Weights of a small transformer language model: MLP 640 ReLU, a variant of Adam for these matrices.
MLP neurons of a small language model. Each row is named by its layer, matrix (up: input weights) and neuron, and shows model dimensions 0-159. Each number is 500 + 50 x the weight over its row's rms, rounded and kept within 0 to 999. Numbers have three digits each.
After each neuron's rows, "fires after" lists the tokens most often just before its 100 highest values on Wikipedia text that the model never trained on.

L5.up188:574518506475481455540523519452529531587583501364570524562517517440507480477520557435482464528527520431502557564468565471453420420479533460425504442509614497471481559575496471526515494482452521402520481486497421524549450483376603552504525518503560485459445573447497509472447510480503467492485464457535595451453408473504503398512496402457590439513518495560508514457466506620480524490568479560500406514548540476488525533456541514484464568593382499579460576598512493437543578472504461
fires after: "\n", " \"", "-", " ("

L11.up158:579485485455458546541604464496473485522499565465527605498525497554513507370474553468409492440442475498557537504505536467499503490504484425552484474520463550521416498540526447452448419509478530456493434429503532529533421549479512461625465571487506437508440529433510650526539553508463573536430544512600529478511518511491467495582446445528487446477580429525513567465534541541522449579455539528557470532488426479426489497543551533452519509594571385418451565571481433579580449423455487
fires after: " ex", "f", " For", "ro", "ff", " for"

L8.up152:462529534446625524408497406466447494538507606495500551465503513450473543471492559521471464490532401511473559477415607551437507499506507510503520480441552470608488475537538483485458535457457547507426449503560497511555465472504534479518544551581490471391502523519492467456544565457533478566498558518593472423429530555437504438522510548594491563406433477463450498468563502618389499400558514535440523542471503525537445477425413461421479549549460492408477515569504471546446404420527472
fires after: " the", " his", "'s", " His", " its"

L5.up287:427439436473489526443462529492454421551468556533536455486518490513503461505521554589447460490583512562511496418520484457522553465445551475445418414595444500520498626463467429552472480619490550445428501482496490579553529502446566480587505551470497476421485529541533525481598571556539504468421547538544522561577409503556551460438500484428560508415435459575472514512495474534498532480465477504428563534459525514524391475464483451414424432540540572524454510544510458431549642549483481
fires after: " C", " Pr", " R", " L", " M", " P"

L8.up402:437526591460476435462484649471455531476634526540501464476472494526412542433514559534514534386464477534454527428555536481461548463489468449516527455545580461504507479466525494543512381568480519454500450514514567570531459469548478518445492527483489524496534510588522553495424592496568379496514496495505543472592553557529491440668522504444558480433515479550494436438444415486493412538432533525438571490527551493518579464518542484478488464524428490491489478538555379474515549559422494
fires after: "th", " S", " A", " K", " O", " V"

L5.up474:488459458417479471521510480473538431548530446497533478465574493518484502496499534603443511385579569543433596481583491551488472523478497452629535388475589546576502476400518473510521452468494559446511495546552534457538552460451452486508559487471477468477513563505614567522522627581512452559513523540468446492521454573544567520440496571547464529539483481546508514492592468426556471469498450415422573512494455522545464513574458499432412495398531591485418502494566443491476465513411458
fires after: " P", " M", " B", "o", "en", "un"

L9.up378:516513485446545502466531487507518523443528587500453435613525527515448377455573526562511502457546545582489566449427427460475475424417540480542483521485537445495452480508456458601498480557468532527478374518485491520537593542440576508489569472557427476557559400497519595447507535455537473568443449379508552504531466533426465393526462499469517502519509483546514563382507385501418538464614563563459557421580493510481472534442488555481489545548482536484478564496446487477539509495479546
fires after: "\n", " |", "-", "|"

L9.up12:521458476477524507528549494463553527504602492521519550628515487550458492489518522656453460487334585494643468533560528570465454476480451466561504489497504512451452493577548445551479429544463538479575515456485463506524424517434459488507499486469474462531414550494447453509480448480555577504392515468579527466504481446582446483564513535548470505504638398469488495503428488585464539427464574525496451506522473555454566415554418458501529455506537468579462508557485473532561464548489453
fires after: " g", " G", " f", " F", "ter"

L8.up163:544432509419527485579574450480503482546515493484525444486574503438413501537518567538417554426531526520461503534450511502525437485496495472434503504553579543594522460515447499471533488564501439488482508498540513518559460434455480554587529449477524473505422459509509531524548495405536407564452437495585594569495567531622441429518466496436533538443491456476477519463478543619416529482511624558393469546503521427523538495490456606498449508465539433518419559520374461525406447493441543
fires after: "-", "ummer", "S", "O", " S"

L8.up0:482473515518495533565406468465561467406614490509464508434494496568569418519514479524434535459536450430480524405551504477488491486451557491414486438476505476577477536559491503529513517591449460402499393542599492513547504533569471509536584593486468427542525467518567550560491640448513429511576458543508518557563509559510481485478511449391604492471451563506470526462505356517438442523487457538437519564512541490469530435448454480460544461431503538534440505465504441497398439505431525
fires after: "^{", "-", " •", " mi", "}", "%"

L9.up29:484552544467516591566515489498602553514512528447552576434375507502538412484473635534535505362575591467531486474468537517438492502441418456448546437472527526463470502458510485515541490516520439533536523446533442481546480491509561460436533489519422576523544520558481437495460451524558469511433489457591517488520479590498474466565416487525529455546448435490463414562583509501496445472554474510485571463550582571505380493563472448542439532446536443473424507509484502534338529454531495
fires after: " |", " ", " 1", " 2", " G"

L8.up175:437489500504474481529456474475498521431488479485521437507455489534567397429481560510483459504443513449518513506487547490485574512519482420458561474498488470551449530516491528508489550500404498483534518375448543512537463407422652454470523477517483499476495547505532494443465594434569640495532517470507506375424513456464516458529580506613516529542533482526444413408475494443469390549533475482426405519482574470510493485468513506461506575535519597502520537582619553592421444455547428
fires after: "A", " A", " a"

L9.up627:610551592447509464579475510485496440524543557426478549484546502480496468526480683448421514420518541495484479559555545491467525521431487491507530400617526526481522513422465360484461511494473441472489483509504531553558539411532526470466511489466509490478472537518537522423495472530544499524497480393648503466505474473502510443556455498434515356561478501524543398552438498561486454557557522553545488448516497626525415417480517550512515531501546449528456517506549439544534486486434424
fires after: " |", " G", "o", "if", ";"

L12.up276:553471466434559531532485426463427573501584558496541507483528515522467497437472546428485461473536574528489581485537576597430466490468521489481462502436540518616467476500518371436440497446451515443500461522485580491518454610422520463508563516483577515479423482510504500506520566456576554522438509454593417552530505606579473563514506544492460492497423531431482519359591597505429476454427526549489547553552464529461405465553449452450499437502507457527452552588485496552507482453563480
fires after: " f", " p", " st", " ex", " F"

L5.up153:449536508499504557534565484442447540474524459490534489570434501443589541512488466489497501522574525556519517405562552542504478540464437441487537428450532417439392535447387520433462420476400516412506498428559471554515437474465529424516648521504532531494582433480457504488480535461557584474539475477559478450598467514513425569470565509569479519525486578521547542398507439527575471452511500502472502501426518590438476494442467470506508535537523477529477533562557569438422482383607523
fires after: " the", " f", " w", " m", " a", " s"

L7.up593:442471447476476448572460404455486541495464460416480511485530504521542455415485499475576592492505468528517515423500542505510560529519620441368422435544483494482639556544531444553568448618437436496487513449543506549549481510456543522509539422500524471473516420411467531532501533511532413490537453527580533479535475585453456586567538497510536514517542507429451563427392547490510504516519546483476448510535544538510525496469574521450498469527431532493417545582463457580409525369521458
fires after: "-", " ", " un", " de", " inter", " d"

L9.up25:589487514493569465591533511442562501558530498573433487501573465483477546560495533617502447478481490453431562460518492562442590491548461500474401367565510519435550411478514524463526456570369462526459496471538588532535504413456507511594542507379472441516492440541516473550477516523481449566520513511537588453584566528535490474524444553444478409482488405469431452405430458509418527570540513560525558506457513501516541481442481413509488513478589506526559529503478411529472443520509514
fires after: " N", " M", "N", "O", " S"

L5.up591:536466387448517486539476476474459461609547502501512428438495503481489439425508650539504568465421510396518531557508551517472487490467546416479560505552552538569521520439522514502476466505409450425461451497557532495547534419461522518487548483523467448469502540519568536513494523538578481580503494528446523447426451528538562448573529549528560557537580376526542475432462411471457493496456502540445467463534513513506558452431477480454408460552356583494449497611566450555439494520562429
fires after: " O", " A", " J", " E", " D", " B"

L9.up65:445474523442502486655463518485486499475482467516521390535475511499490484521488584486523532416410547480446483494495503518418443482471469463575489467526529501475514519514548432423530452479402464502551550406506462547542458456487546478422471503442476549489440499556463603497447599476512433540425516474523586486486537476462439522600576508518571571563486540468555572479453454460446498509496641575511473456440560504530530441440437419452490469582435525536540540595575402516451534592473426
fires after: " S", " O", " A", " (S"

L8.up205:519526527467590511460526499465497587458524421460516545497526498436544520472478525536490459509547465545491516466467481545381528482499485499567391449524458460510488516487397394452508428498455558515539571566512577557534514466511554495368535532443500570586542479542481480473484519453538552505420533650614488501550561579532470525544443476523468569497510549524481586449387461515549487500495570437452482446503463640460529452441519463473375511479588484497421466524476457456446508573533457
fires after: " f", " T", " t", " s", " h", " b"

L8.up537:514503504463531451567553476467471510434531444578433613481448531501568497493512500437455487502463424452458506520551604524464406515490558467493538455570524360471528517493507428463489531488392438571532545395436543505535498438395556476376555462526520499535506511588511574459493519570516579467511426507527516472514542518519475546503570548580565482451503493546520441392456505532534415536536520503420506414424486451575472477496428421495480510549502520492437566591515439460420542482554424
fires after: "A", ".", " a", " c", " un"

L5.up638:551491443460628525533512451468546476620565436536482511389441499428580459482522533465462524525522491512583541502519527521436490452510532517486482553451495521606533476502433442427567577463289483487544431456547499519538521432441494409474534456479469571485487486448492460411475454492475606547459496456457538426458510587438531505466564535527415532508486565506602541425545476525444498458471524521436527450472590459484493476482479515449412426493521524468495506557578514476544495493588496
fires after: " the", " in", " a", " an", " to", " is"

L4.up317:508440433465480557462457436480536606459610524452499473518427508483520453524496498510446650412498499422491540470573492503487438516529436404501496403568456563483481528611518472465457454589467603487478429464562488506552457497620440520499573580515448422460550541478521589509559460560490455557522488446496486506543571572480480533535536485416504567482535544482569534445632417540417462526418523473441491484477499594568469461583442529491507488484513492504548519481511464440471490465538490
fires after: "\n", "-", "C"

L7.up617:547606513453537543539517526465579458530531455512451407501612506542516552481509516558530514401589513487491603457622521501494534516468455406585497382507570405534488497473537515456561285504459452458434550471511530469525513532487481439477527544441532493550527509477570545476549563482536464540578438513459502480547504524528546491551468472507421481525497441534494524471431428523547533527469499480501482542505544567548524460529445556453425448440574483585378486450497497490506474483439595
fires after: " W", " K", "M", " w", " Sp", " sp"

L4.up328:484454357479459526482558558461466593472550525533528518646423497499548532549512531409480456385486504519519512480528520532525474496447496491475508434586520515518537597511533432486423444618360518395490439491505473546552440530539511513472525552420463555470505491539451619558514463580530456599471458439585458571519512550510500416450422445507495525488526482461555491504561521523425465511484486563527505495540510554461512486440378523483501507473493524469518543462496495468428505432445378
fires after: ":", "T", "-", ")", "ens", " first"

L7.up527:498508427530474460543419399437478483414540445527435501508561518494543510491539519376515491502480575449433567459543456538485570462492393506458411401410534522525525522513441506400537466485443439467537356449520534546528441498460471535524502537460575477503508534445514532484525454542486567598507441510594479410550431510469501552551465445558596570499545519547552548543566466548459485616422509588486507471451562472462526497512474547503474535416510505486445594510569536456556583479505527
fires after: ":", "-", "D", " No.", "==P", " there"

L7.up585:486539485507499449423521604447480485488501605452485442505544504432525559503513586500564492498519536471480591507527508538429525478478482379469454469569506507514574539440513533437447384570499482510566528439547466567523503417466597473399519470567515483486554487538616468513511593523667435511569464520490452466485551489510455457543441496479522510462387501536474502436455514497565477506494496537466514478435440449540543494475445438538400403556544574582366515462531474481463481544546496
fires after: " M", " B", " C", " V", " N", " D"

L7.up157:533463510488479523458527470411582494523453525496572508384482479521513462484467545500478491452435577442555474477466581541450539496522382516496467416568467547492479523474464426424457520455559552438600536495493479532563439461489532400530550515523481483511507570524455471489483485485484532467404519478613523490464503506472432473573524455491583438601378528472486479573469537540547447624535429528441507444509582525558482405602567430470457460453577447485545482543577486536421510518421421
fires after: " |", " G", " +", "o", " 4"

L7.up207:448544499455497485552549568456442485526442490449450453540534502545501602495479511486481559449475506559557525552541515479447650513486460496557487473556477491529422446551347537569570436521488482512572439471532520554547504550493529454525500506507447438583580485561480527416531510486564544493476435498550554430509412502471531447521477556435426462477580455456447519526536511491491475452590450488452490576482499526570414468592518482401437369460604486631460514473524487524435499461432551
fires after: " w", " l", " sp", "w"

L9.up539:521508464413501477447437588487498484458525542565524627573491501514496485450459507455551507507496522557571559543544539522455519543402512447556452411396535457445462506566514398512485484538432567453521462398485467481518442501540548424412525452356521544510460555544519494461582543632471491550531494445570381419509517609429516507453553529523451569500509470479409495420458554526478432488495451551460471589550476475526499500566494526497515520542589556508482417532522473531510505479550542
fires after: " H", " B", " c", " C", " f"

L12.up220:541448519475594497546453546455559437532490551470490463514467494531516510449504431494540495429511537539445575492380501475454464459531496434448450397445497527586475539537428480551357540602462455517575460515525559441574504548496637534534523461498510559515511501440448609420574564553478504503484489483503602493549530502538472478561424441475547524478514388517507459422389488576434538492537567525488421431546457457423539535494439571478539512501542500544401452517505509531478578512511540
fires after: "\n", " "

L11.up522:529542483488508473514429504443561540473508588517451526503523505537548498519521581567428565451492465586487488491589518504418436438428479449466513440447533502573563494582527465402586403565458593509538546425545475534521447531365493490463500512515452500401491490545458588440552515484495523448472480481572634530506443496479519451602471447464572449480495475537521612539571475477484402483479607482517461493466508574496417513520493452507445426524471488592447520525558481491498515487476369
fires after: " d", " r", " R", " Re", " comp"

L7.up497:439547446479509538540543504478489549516485620531530517543513504495556439491493574496530586439521526383493506397483511496396517530573463425467481502547485452536558566518546471398532473498414523479499558429578485478546523437450462518460497506519521495399505496510546547542498449509527458468511500468473529502493538598517423494668449486567549472536496434553538461498440438554460429410477533493461487583493530596481512540509484412478376489425395475599482465550563461451496552487519381
fires after: " O", " Re", " D", " A", " dif"

L7.up202:510508458451539530428447577478569560554429439559520497508544502500510537396489563494533412449508459530559541527371480480458549494515579438509472446552417507584515477507398537471531457485500501554513401592552479491528585479449482493619461503526470418535490576515631546456462507473553540608570525576498509555574495458528443476539485586531444484494539467505507480558533475481537488432514441594454510522406490564520502451472531556460508480486592429526475575483465397422454480441530446
fires after: " all", " Cl", " p", " fl", " kn", " L"

L9.up576:471438489449581452465460538498597559531509496528501509480461480420615391469530588443503481490573617521422450504514513572502490567548509484448454490504643590520536542556430453575578508486431541537536405398499550534554494495518507467481511521461483419494515408449515534481506539512447441495456513497516471448498492606651470486469515534437511488435559549506490508413537371479508501540533566447484421497412536462442464468495500461409522507519504451456508458499488514484468582453577479
fires after: " |", " (", ",", " ", "00"

L11.up395:516516464442544523409571480453494458484639508515516479516484512470523513513494559515462503531514577538574542573479472563464472491486484475468512471517490459556534448567419476480564472512413432486523534480538478571520480538427546475488552472473594572565555531480612526463432480549595476529481535535585372523483596525484521514562503489486437471400436535474412550472515545637522501545539498501507408377515469485518444434449447531433421492463538423606505393553411504519488459508544460
fires after: " sh", " T", " d", " This", " Sh", " t"

L8.up251:496503469490438521502478485489486493518498494527489518432548532498547496484522532444524518454618572612520483450400545446518499524523466438549541423530528554439496597490453509559454416448517458487510437449513436472560545457467571508421557535575580380485432500493610506502530460488508551454534455504558497343500438569398445478551502489448554438476419525593520505477470506505545484534557489503496603578519614509530514443527443403429486573487446504455587458563517440533465442465460451
fires after: " 0", " 1", " 2", " 3", " —", " 20"

L11.up212:553524481378490469506550523489528493493505556529477484497453510561529428445488518423446554479633470529470620515449562444449432565534498471466547518515534508514605522518480409491538453538501577475498437407537456492545483432426448553514535575406450445467442515505432539490514476600523447504495504487556515464563447491517491491562440539477555485570518560457454479614488420487528402563579627460475426485457521431533446513478552444492455445564448518517446599487445434493568542529564554
fires after: " r", "u", " V", " e", "e", " R"

L12.up229:500465445478521474453564516468504554453505486513561528489456526492501538500450495423499556383528501528483533500497565490457450629489595466484584463485453512503537543490527536483487448537445524502489448525527404493557536450489461494479580503478533379504568485546550549504599554545521485467522463499675473537483612554376464531488460554450618420509440417480469447488524515472452559534535566462411494517502449529544407501478499390446445515482472518515583581456545534454414487414571483
fires after: " 0", " a", "}", " house", " mi", " 2"

L8.up282:461502489458478560502509477468484497475524471577430471536490520472555419478537582487395465496431485554403534433519520535519445497507508548512506497503512400475533572467513515452483423531453543492606462416540524581539523417481514475408570429494525429506528434446566455495472600526501490564582546558563524457440407583492478516488467507550507501544442558591462536485472442583569455463484594550471456493498518518507520435423439561537467536587542431587473631616463503433502466405493516
fires after: " f", " c", " (", "A", " T"

L5.up353:479501530464514524595510450477568539513528504567510492496431515466568403441511461481577549468459509435506493515499568533527466525540493448470380505480490525542535559564575364468507472504379527545484520498542508453530480431438475568590600512432474493533465504519391507529472580519550484568410530559591491416546522558511502463484489505467553534521589555518390573435514393539569480508477541526523432504467513544404468479423536506429486450529438504515495600575535433435451540430471429
fires after: " ", " (", "[", "\\", "}", "{"

L12.up88:455440490488544493483498567484539565551495561544531523455525472497446503433466540547460449435425486492523495473468597534468481473499551455484403473521524412566378500564449479489466521507342484456531395476558465551548446460524462439467471529473461570504536532497496507546561518493547470621540510551554629543452419617517475400615505465592503509425485508555432473371520461552464492502551526424547519471530475534416519426453557542452474531574518490459502488542487470584463493465511479
fires after: " S", " N", " F", " the", " s", " A"

L4.up601:476482457452475493467484473476542585476544539481486496583513501536519475545511555467451573414499553427519492438522494506495514530409494439439497440568497490550521554455523420476475512599348522437460437414531437508554478594530566516513567556453439522481506492429462582549539451472480454546530469554521435500565540571544518474534387499437530486436496553499499579498611460543428555531432422562519467533513448551396430468388384573482502578437507474456566531477483523486421473495459509
fires after: "-", ":", "\n", ")", " (C", " c"

L9.up87:425515482467547471537536439516542518517475537472492582542545451481448409486503563534548566332530497502555502462462407495500500455453460444428462504465501488519590443521390446467447522576456467413471466498525528523549483509468440477452576446536526500521539477513481524465583433500540431554457510545623526425542471472493486534559445516494537465553518463541471509574467425591424429513543532579546442483497555485532365400463473533491498554521542457484582605547419524488486632480521527
fires after: " |", "-", "\n", "|", ":"

L8.up588:429532496460459535424513572484519481487565525593485483498441484480510488488473564548507469481517551535525524486473516529447471543416490505490436419493482455503448508452516452492456475626464486482423527563566514544555464413455533550462519407396478437526483480478508475520490514523603438485548512539437481429515558634557431455519554604490485465405407533528470488574496504557518487563539614541437583525576524565575499451455422513446438499566523599480497423596467525444483390567451480
fires after: " B", " C", "A", "O", " F", "H"

L8.up144:496428562444470489453502586476644441584523521554563483586462505382480508517476509604454468412462520470432563494476468490440433526490495416478555497447514510539509500539477530530516471423446546555547516523570449486537512483461501533494517538462576579507501589498641475504493598524468569453407432504511476458436501483493525433467523451502494570466497427553435443450553502464476442496452521524474435458479559496404502564540491418427425537485615550561554442557510510508532512622520450
fires after: " K", " T", " Ab", "y", " At"

L9.up510:559533451476490502514540529463491571513511463476474499498505504540514513386502545489462502469587498449524531559537470559482430466491481492548507478481465593491404544526472375395382505494450484516526472523525493606548488497449509560379608422614565505473551432436612577446578529508509481593583488526473505453470555582458456474514583546491538470512484564464462475491488479451508518474583506536379532489461490579512521508426480474479513469573432519468455523545555500457471436425499358
fires after: " O", " a", " an", " f", "O"

L8.up604:593434448415470468539557566443523430486633476522517423412530484470451510487464493533537496423424636502468532487421516521407519543519498437508486452593582494534474499493517503487515455497540544544557518495456527497527372483608462525577506543442504625582428538560533560617503524470492563474476474500557496439428547444430453437494513503583557504518497433476411489467500531552449460484540562519511469486507528479430441441505507503466481520559592599506500541576498527465543440456498559
fires after: " G", "y", "z", "aw", " K", "G"

L5.up431:519462393493476506507471420476517632518519496480489482366462487507528454418489552475513479405606649489482571535488572501501475523537513440530424427543479567577477558535483474425587495490545490376545481439499493495541429462468548529429657481462569434473486495563492485456463553470575422565466479509519498399494418567449479522485558543478540580497504489468518456483451427459550419516535473501522433577532552458545499388519494481492461456489516523584534491493516488486522532470455525
fires after: " |", " —", " ", " 0"

L9.up307:503511496460493538515536439483526473531506533444466515570477511474467406405469510459416496522478615504532465406525547491470564505476513458602451468491486460532486568510460497412440464469437503535610510498443521534536439504507503450543518510480537512512427464437490455479483433477556475524430439478595564487533506603524423494566420545548477520511549462463558475566487578604528514467478567565444436533646458552464493495488525377452466449584493482496450644636517479537514419464514442
fires after: " f", " ad", " F", " For", " ref", "f"

L7.up261:459476409466521515495499436466482509570520494527554499358441472490523565453469471569435474495521546556472643548529476471434437429442530465488436458615561462569421500462503406578490451523493492491499499497502533585539543463452474507484577468473503474533473534472560554484574478596555487488519465598529425435495584584563509527505483600551471483449512495501466590406498545450574469494478485427486574416498465571450488450528536529469417478465524593530396534487523496525459606543442488
fires after: " C", " P", " c", " M", " T", " B"

L5.up45:585482325461458524486482454459484569581507531584533537517460505435507477471509652551486415436467537493560524449521536527428573499509449455485503381548600529545491574531412481461489478502380585477453472474510447485541568449420528488484464413432479508507601497528563497512502500521622558565485489516506499477532512554515532473483490532470495476488443462504436483443436449499463466477496517500441499476453498492502502453536467469492287473523518539483414522556546455465451519522561504
fires after: " C", " P", " J", " A", " c", " D"

L9.up406:503506439400491444539403465473510522494528559551490550557479479479560544515471474602552500468449511581455591539484487554479519455405464489526426499510516562509438470521492441491534531665513550457498537468513551454553474537516540443410562428467479438497547529601503482457555583493529510470504450512552546342565501519501515491479482555557522557540486450507542480386462511496474493451525537518381530494451426567604525374537407452484483526420540467499406450538526422537451494530515499
fires after: " B", " b", " C", " G", " F", " c"

L8.up324:531515429458508448493527548438499531510541530448420495514483522441494523566496466413393557500512589553527568484379505497447553549524524497547450504492431465500513579552439461473454465552488505467647488504517494520552510475493556472395530515496521526459456549476501496398540489454529504462487551468559494553523543595469471525499511569551516561443578502501533465566580523536484506414477651457367556478498538627479575498517388551438454594505536461457366472497491505470463474525454485
fires after: " b", " t", " c", " |"

L5.up482:531478459479499564454451431464631512501608524462534498483470519528597490476498501500531520490521550500446576468454498463486520567498516511594416417497501506463514559545492476507523411511466468485521577540541422512536435526541484532449489394505547531430585494496525465403514558651481550543565545509483379548420583481494470496560519603494393512469413475515469571479501496592469360434481541467469502500540432431519481482435470526467448588520564458490511452482503541474451618524510530
fires after: " t", " T", " Ch", "T", "ong"

L7.up609:605435497459539531433571531446504558518513502528518537477458515541564482502522516523548490415495476560412542484449514538494459481500468523483505417555643504526595558503455470564436499568509484436436482579509435464552428521386519581456595547512497485457413528450439538410551571526576502576488438566457512463534493570475419554534499548578470432459469462479534497420377446574490457534617552469488559464491463487436586471418519494502525514606476507461490495459525436542488546517476476
fires after: " ", "\n", " •", " 3", "\n "

L5.up505:465453503457508566586500469468426484549466545568559469491433492527444510467484557525510523460500596423447610518459516509455455502406387467436460414489487477464472516470539417564516412528493486488434548561563448493548481468509577509472461565444508530489551522550621537613540583547552429488497467501493526478429518513514528454577514527607576581571517482569493436440507477420493522373514484446470483508580534519530546476447524402458463502488506567513481478598451429435478561491568431
fires after: " D", " S", " Y", " O", " R", " B"

L12.up145:555497500482494542587416503466489546440533484559573590504497583522475422489498503430444562478461447572467547460543535551487354536414497490517490463558490579574464519457489446435478490500468539466561406399519501500545503461543475525463484452430537456487533552449488471488420518532602444573490553475479531389501516566463468558538474507562503492477510480458557505417478503514540540469522567527547552438584470509563445414597409501422486509469478413536484456561491343472398482483466562
fires after: " f", " e", " F", "%", " des"

L8.up190:531527471474524458531506508447515577473504477502500470523481505506588430577513436500456546477480512523446533608452508535527583546612474459440457420484503492444598507555477454486482415571450496486447472375553568520538472542460572506499518426451481539486512488489512540535467447556592518538550461459455554535497541518573472523534445449478579408592443591502510517530555470526440513523575550622398381502411513492491584469457476508485455531555451579483532458520423523462472559351507453
fires after: " un", " ne", "omin", " Con", "ens", " d"

L8.up450:525558515494490541539489463495546619473485509556411469471447480491558445467504562519451475413553533469467529476552527495511473461479522417584550457522550447553528575544491489416375473528525401428547445402538559490519504486379548392468598525460516521498591461532524563454575564493498487554511494474589546494499475585476466466498444539510499496448573469427535486362583453551533469473559458516428517487453483497522472429457488511446518405622464548482526632508511487530525486448474477
fires after: " a", " the", " an", " An", " ", " A"

L8.up68:541499511409493484576553462468536513571591502487477472508530497496436489515494484519421467515418588411538414431627500554429521491579485470543494497491541527468479467472520474481403478549489595478549443391594477537548423433492513537443524469412525499560487520437494517485499527502583484563472510460542463428490598574428396471493490587509466444562569567408449519538458562620486537448511577554462491501517471522470463487552435498457494553528425538475428499580511487563495477484393426
fires after: " F", " f", "re", " over", "f"

L8.up260:530504408497490499550566463478572560475590513517461498498562476567474470455455492445485543380468622462429572421500589514445504479573565506482437437521530583573483540573532378469525471544503447531531465562570586470543437502516482467469505433455501510499455451546462622533469536474484411590502492581503452509472561595441551524521478563476634461438513495485504467501528474520408502558360456507445491486434469480481551497495525503459521482479529452428549479433581483472469549521471567
fires after: "2", "P", "-", "%", "3", "1"

L12.up100:454480535402479491473432556499533471484464470499496534500501467511503475519471589532441551462500551499558643514472531479487458579489493444409529444582543469594535527513486484498506487541483523531479478545481412440530531467483550381485530551506448434473478583487610528604529539515513477550576512609471495478534454545510548475514405613558472443500514390595474506491563459509552478534564434509450571463479526492501425478456469550354398406534454523565524477518472426426421513563534495
fires after: " |", " L", " E", "-", " P", " Cl"

L8.up185:481484553437580565500426405441450558526522510451504569493411507475538535447510529513439418483465514559440566515534586570472423481432499558573496458462491484546478465539403541487504494474398519443578378528599409523549467517491477408529557505532446586435535474540427501511525476471553569539516497482504506546464522588431492465555547563581494546568466469514496540479530566577477585424551531473392519491413489530486463439444502542506450552574496416509540512568538531516559515400532469
fires after: " the", " The"

L9.up356:538519507462510498477453484496453482462572483502460482455426484493554550465497590513449550515482638511565504523588529513457430474398444474516419420452467505522513574516464429593470437584484575457577515323503604495548463471474516455403562467485475457468459448535418543512515593496606432473476579453481493461603543553499540526521476482464522527509488487466486560446402492537521507519492589462523496494568457508565440443544505491475476480503496589579455493593516472500410418532520543
fires after: " B", " b", " f", " F", "H", "y"

L12.up447:398526371476573549457518453395527614603505473474585476512468528489524473472481584602483489498521582581495504408433567523556440500522516463576499470420474537457470486543425499511411515494349603498521349523559534470523543422519442483583562496517453478477542516499452505497503485428573587570483466544555459493473518552465508526500483494467520455483525537558570444439494553569475535453486495561529536526434532513480516487456487417476449504473477480484459472567514579544441532485583503
fires after: " inv", " imp", " f", " int", " eff", " the"

L8.up206:498588517432483477427555529487519485420498423583476535552476506479548486509474514559521468501456500588489529566485490552424486545459498500561461451391444482557471566540503418476418511550502496498613531509488462496573526475480438463427551487462488489585488522492553481480564483569588570501463483479529549503596421552510559402471425515544488575453458471440486450532507499539442605438483531463512484576453529600529390465568474392458343492490571491468405476574474472456441450545500494
fires after: " b", " T", " c", " C", "ir", " t"

L12.up463:476502526439535509609445526464563525550542454522486496459534553408515437537458565466496486463475498477562560461485566537465432566561432518479557481529462504447541486484415498478463518515462492532504470412476497590528526447487573541481463511505552451546450522470544497491367538460533548551472532531520546406520391591549493492546438492537628539469459582605485583485536523509471532538550517484432427485497501401419460491345508500388478456564436516540471543554450402487560504534517407
fires after: "-", " d", " Des", "es", " \""